config.toml
num_hidden_layers = 19
hidden_size = 576
vocab_size = 15364
hidden_act = "geglu"
norm_place = "pre"
bias = "none"
tie_word_embeddings = true
init = "normal"
init_std_qkv = 0.0219
init_std_o = 0.0
init_std_down = 0.0
weight_decay = 0.48
lr_head = 0.00634
warmup_steps = 500
max_steps = 4450
MLP neurons of a small language model. Each row is named by its layer, matrix (gate and up: input weights) and neuron, and shows model dimensions 224-319. Each number is 128 + 32 x the weight over its row's rms, rounded and kept within 0 to 255. Numbers have three digits each. A neuron's up and down rows have the sign that makes its largest values positive.
A block is one neuron, or neurons of one layer that tend to fire together. After each block is what it responds to, as a language model described it from the Wikipedia text at the highest values.

L6.gate143:083121138081165097141179191098147135123125089190136170172122155204094038147133103124134180136139123181130156125156137080110091095162086166099113081138158154098166132161157133072152159169172137126088132160101078123105153173083132066065152124153152111110168100085124070113134228085134110073
L6.up143:125127083078145124166155162134168122182129127191150179158162183092176060137105150118152147148125135063109171171092113167109084126181137190127125197200104112149097196187142182146092169132151103153115105083119167083117123140139147124098153100128093104118105172151186164219101156119104181149
Tokens in biographies right before the institution or team a person went to, such as attended college, educated at, played high school, joined.

L5.gate119:100179101166126104142169136094127156168123087193081117164186125174182166088085138138167105149126085083074149152157168078122062104178134196160116073114133097125129173127158151059106147178157177052188050131159080136071169080150102065114167169164142160101118139120113110146142106081155171090
L5.up119:138156126123106079120172110137169141196064195165080120117194129144116102143184118118142107105143120159141125094187151163128099099088052158119150110085137093172126112121112141086141071078121122147122124097115115092165107121103103120150187143158130168103138168128148130118099163116114140143
L5.gate137:105166144120094139140057083124111094117126096101114116150134113077147145130200127155111107114137062119069130123065111146136145143169072136130128147163112116099099131130114117139156169120118153121103126167132111154107128082143136112089185181192178086093134106175091118172178133148186099131
L5.up137:146139150079149104133109115091153150090140105138188103154178150144127066099178092149135118147093103163121147181126103098087110140098135201134069098175128138112147133134129138129185187184113127136134099114150113112090103138101152168103090177209119095159172113135096122118146099112096090175
L5.gate153:122161123126129117118126183091147152125157193117108153178126107165091131123154138133133180173108165099155115070097143157063187140188054146082110093157144107139130084124087158075166173120085091171062133175115120094117163077163144138114124130126109112145102108112131170154147154110133101136
L5.up153:141069098135131086139097115132135111141127173197172103124098127186100103134067114112115082121145134118116077118167118155120108118102194106072145143107151154149106140093070146071109124153096083137119119128123077134110115142145112145140111138159161137097175129116135136161122075137135177106
L5.gate175:076169139104127100123102058213103126043120106119129122111168170132150153107102122203134106158134137138113130111105158124170124095077162164128149112079125147107114075054146104153123123157160120103089137128127118112106135104158129136178157111113116074136126155092132143137061080121088173146
L5.up175:128131068145084113106127049177149108157183121161134109123112147153136147140068138136176157100166084086102107119142126107194076064075102168088095163097047135107140135156166107121116147136126166161098118088146081110154121121160009176134146127100165150124117128141150167175137119116082117154
L5.gate197:089144075115095107118148176136178097110166136171152132154144088150055088086138130160142146118084162100134085166176181170151132159124135135214153128173162139158147125120178129124102123161098147200066104096148085154071125075135120125132125146114136102123153155114119124147135104090140086111
L5.up197:148140113167107098151110072176151149122066115139127113126136103144103146124174095183114085114113064094132126151120139127130126136096091102108164099081150178117131110171177120120090129167183123096128129154103126143145077145159130088110126176108148155124124081143149121164148095136166130128
L5.gate253:123132126167129111109175162116155104118161093115116169129151201104180157138110089183130110166145140087129176086122110122042144125093101120204151060125118126111145112153100079204172156090112153110119107146141123070136146092193062175139146105108153120076119127158140156118116133101071114132
L5.up253:152130128149135077153080103110185108122144107115194116112114124109083099131136144108091133146135113124117159106144099198109129148089120112161088125127060106177141095158154127153148144158145134088122155196122107091126101123098129134142117159155102044115152141166150072083172147159137109170
L5.gate751:076144160096209052094111109142138136163149105165110123160120106112115121132204147110148123068161122153103154158146116114115128129139089105109183117117163164106113148091132120133102187080114192094147108150111135140099148139085152136114174123099173109102181123113139129122113126093095140094
L5.up751:087167200110113168109113103110064162114128161096195130110087122093191115125104157139126053089082136100140157152118140172129096086150100155180117155147088117108123102163084161177093169121086160129144180172133089161155123064129045126071110187137119071126124106134099121144097049126105169187
L5.gate1077:058089153134139072126149086095106146078153083114107092136131129143125102131108099131135115116092039141105192117106155096174124147122134155083110091120095110102126073133113100105128108123125159127156118179132111118098176135187101136174168163100075117143145130044116139078117105114148019106
L5.up1077:152177061157117141126081142135166116142113148154138145178128117175155096151128101062119066138131161150239127079110155089120100107063118160115076135129138093104116137137081148092096138056125068154152072052124080122123117147156136119111108043168120160129116099091125092085123154116142132084
Fires mostly on "had" (and have/has/having, was, saw) right after a subject noun or pronoun in narrative prose, e.g. "who had written", "Harris had no problem"; weakly on some name fragments.

L6.gate1119:112111126152126153124137126138124179163073136138091124111139138146184145108178133148107158155124113081116098149028149015166113114121122133101112121090092101099080125106095120118157118153129144122159128088091144127189197102161115172139208119082168131114100159125140180128100114106137152142
L6.up1119:105162141150110108131171128152082135100156163110179105150115126177125108148113128070139111173154075102126124090138146152122100111182136108080092088086148071140115158067189086096110171164079143097088178135120067121122126145163093174144121128177050169187135120161076094072168137067118177125
Fires on the verb have/has/had/'ve after a subject or "to", mostly as a perfect auxiliary (had written, have grown), weakly on table-cell endings like %.

L13.gate361:134143052133111103154094140125104117104143127094067089146159152143162127186135138149128182103097100102083124142098135102164118080133128186137148147147171104087047129155160146162116085044156118160175141091140066094138158180171141135102188129144170134131122083134143128074176128147220190120
L13.up361:132127144129141151102113139178105157166161131182061113150147069108164076138067124110167124089194146083136167095145187146145105115137128106112165086126103100114153114118175134115139155055144116092094109157165079134164128118125177099101141133079125116102128147126156155093133100136128132086
L13.gate559:119117121188112167155119172138170126140133143156096142216078123102183133151130083140164122092147130153108103056141169107095156173122170164102160183179139097126083166109151092132069179103120134071062089088101160137140171169091092136133097102117147141125190102176163108107124106139138167150
L13.up559:121137110155126086147095148090170084182139172190135155094036023154137144127170118169136110104141128175139124120106117132121214106135113148058108142170156154065120085157117128144105154107156185119083120098143141091132139096159121062128159156113161107127092115126123130117132129150148160119
L13.gate671:166136091160143091103079160091119124133145071162085127086080142150138089196109201128083204097160108112145147115140108111134130143119100131149103052081097103117106082123119119132153084167175055090114165172162104100121126098163129111110159164100138226093164105106130120096186195109170165137
L13.up671:088121110125141131154111131101143153157138107149075084136145089170078079142081148135124171069165074127088125124171127148077122095095159148110081120135151144123170129170199195115067136118170116110118170072099096076127092180150144068127163122148138058102130119121147104120157131131110093128
L13.gate991:078127096142178126090140177177132114167140145144097153127124103125174094134132067125125083077160088078115193095174123070111164169092119107087165109121180146164143156155127112077157156149161113142099197177162115141106136146131114124111170078106166122091174143130140130162187126166121130138
L13.up991:180123202156135135109095076110152118157149160134156126146076186154156139050148118104140163184126171153119104163120188126033140126103119068188100126127111147152187180104107153127069095110089134087089141136104065164162155133084170160183131173146077167157085116140160170159150132087110124113
L13.gate1026:174137123143099132156118092171106137103131142208119105141158132169153153144085167162116119173081110114089160139170126075084116089132084151124052098112164146089114139127102104102122152143138116099066148140094101117155129102193108142122166131148139153099151112096135148181093106096113126147
L13.up1026:158085132184110122187200065145106166089053139145151071173091058151108115115152107135155152126118124076121126100089178136103154121162114157170118111057133122182148124115125142177085123128078140146071141072025154154127071163211094100208162075112156124155121183089107138111099149114107134180
L13.gate1053:083105189125109124110161158123128098126148142060139099087133119154110158127065150109141187076131093091105126082136168110119142115126208171158140102132104138123064136118120145142133137123104133183086158110105142155116178165144128167081100124059119115113156111115142105092080120158114186111
L13.up1053:150135163156114127104077137140134076164165104116149132081107056129151095133155182141139136105138113205130123162134136122141103078082143135118151130150119081128168100133040103136186079148037099071151144096165101106142160137153050116092157112141146123119134113107139080113108113156199122086
L13.gate1066:112088146111166143154123148088156077157149245154097098125109089168108122142085134158140113055105125127060145128114106143102204115149139108101161096138140108106124149156147134127209140080135148118153108093122125141150117170143088123121172084105152101113132175148182108145123163147148133148
L13.up1066:120111125188137133158147107134185081150147142131113148149077126189117122123071103099182097059136153132103075096124128140091158114145184057091117153144156118137072148098078104140092070127169157101152092148126139189129145123156054130122165129103120081131124172128117122124132136166092145159
L13.gate1328:111154111131119169146093205119077131148170161167098114089131102144128139163160112156147117108173110115078151136114167103104149091121095111119198105109126107100141126091156050086134154178097098129134146145118088100114132150149179056086171102119142108153139180087168188128174143157116150139
L13.up1328:167149114148084165130113163189077127133144136107079113162154120148085145172189111096146142140165130154130108175108140154120148072083133099123172160059133094097136149137117112066067113170110130126115149122167139138057124090148079060112170104149123108161166163099119176095153121157120108114
Military ranks, official titles and appointment verbs that lead into a person's name or post, such as Lieutenant Colonel, Lt., President, promoted to.

L5.gate52:140105124058170074132157116116111034140097121108126052118183133187055172114184121143166126093072102148103101086108145119176164172136112144096164172083155078126125143111168121128105142142134167142121135089167119048080171076103168127143151101095140166113138134168134129122121074100099105129
L5.up52:174160124117116150138177182167124059158148146141132136178119109134148141107098138106130134103091123144151169195102152077146130124142182105152186145122146111162088144120186125114135115141066140093103155119161136141124127161126144128155114146080109153151161141081108099140103071104159108160
L5.gate186:147077163134154106155173137118137099170168153146133114133135075100162101130134117184103115108205123125101099171179086140097120166183098143117100138099082173135066169127154115106140106113193111106108169076091087205167145171174176082165192140140110157125153107128177030204149178132163120129
L5.up186:016163106084166187113134201176139123069087094191132192150170132145104054098142086134135103080050079129149149145118183103141079141096163184139151051079197114084178157192114125113090180133117109075155063090089125141079152121123168137143125150186141209163159114084096101104099126144097158103
L5.gate276:081151193070128183187155156135175137168139097152155086075105162142159156123112124185150127114123181140156129092190120065109081129142114130129114174140107142077116091118169114138184133133152150193147119109159133129100193194135191155128117136086121100111127134157149128155107149076109168145
L5.up276:118158207164067125093114113169150157159116109150158105091133112129148147134088181182124179121148160134130111123118081123082116124105099128127103137121076128055106147093114140098159100133115099192147171135155122148174149153156167153092097094110127123163113073158106150127124103111125086173
L5.gate553:102111148128166110151181121095147182096119141164100133119128132204145107134097118107116183065109169100043177085138128132126088113126152132113161139110163144149122095215131163098102128108125087090078149141128155117147134132148105103113118096084123113119160124160173098126156122103147089187
L5.up553:055057160144139106130085154125096108145074165152141096140158127122136119151081062108133123110083118124144161211094156060161145111116090161152115145091137073072141079158115188125127086101131127129108125104144138109048106132127108126124181148123172121116163114077118107160102102143121126095
L5.gate761:107103138132133124141086151173141148139066122154108180190175110096141106153089127119197134138130148160103087124157079074143107099090155133143118227102144138119141136136222115093130069110140146063105115113103182110166139131179143155139121079133117075150155076121079152131126151213107123141
L5.up761:136096134109115078130123152103125088136103101141081125113112066146169203134082099157144095136109132079046071083124134131175133105165164133097152148091166152112092147155183143089114073090143068144107108098060115145099229116106223152175144111155125124150165134128133102125101158156169094099
L5.gate839:107103160129162124143156156133135135125167196151066142121144126178180100173073089124160133124168130098044139124159138144128128135176104157123079132088146170089161113117141132146096106117153139160075090138076143098107126205113131185142190121130167149098125072141123127115184093113184124171
L5.up839:093113204134115099104101088128138163127141167152120125092107182116199150097137129101080108164142079120145131138156123108155181076097070152124131101211062094146137124158124089094138098090122255083137122143096141169059125139150090071155176095084094089103116110120151138156156122100138098103
L5.gate957:081080138125121113182115084155143150127069095135128112108153073129174109155145078117196119092189118146114088134120119132132146086130159133096145168193139154137109124160150150119113169113149082094171162111129144148157142187155119161150151088127106104128146075196098086145156088156095163083
L5.up957:128142155101187131093114124193105129146166095149095103087155170183123163149158041120218147098155126133128060163142198134086161143125178156091152131093165101160113156161157115139114159113120142117161131174138158120182114096152137104142168115115157065139143179142099097102100111187121159171
L5.gate1193:118149131179195137125122123159163151144076164173087135094147144138167095174067084118147154125156129073133175111117095163137122155161135087119114168122131142153188115140120180124148164155152132181090144138129138102050124133109124098165202096094122159128151135128163134105098116099180095126
L5.up1193:119182102138148100108208163161118139110121106148142119082083176167098166124179169104149125167096132117083136074129118147179161135139127085039079178153117157096177126129111143110140076123142154141107173104119168147111150189196169142167141054096093152104156136142126091139100111123175113142
Verbs, prepositions or possessive 's right after a person's name or pronoun in Wikipedia biographies, leading to a school, club or event (attended, graduated from, took part in, competed in, High School).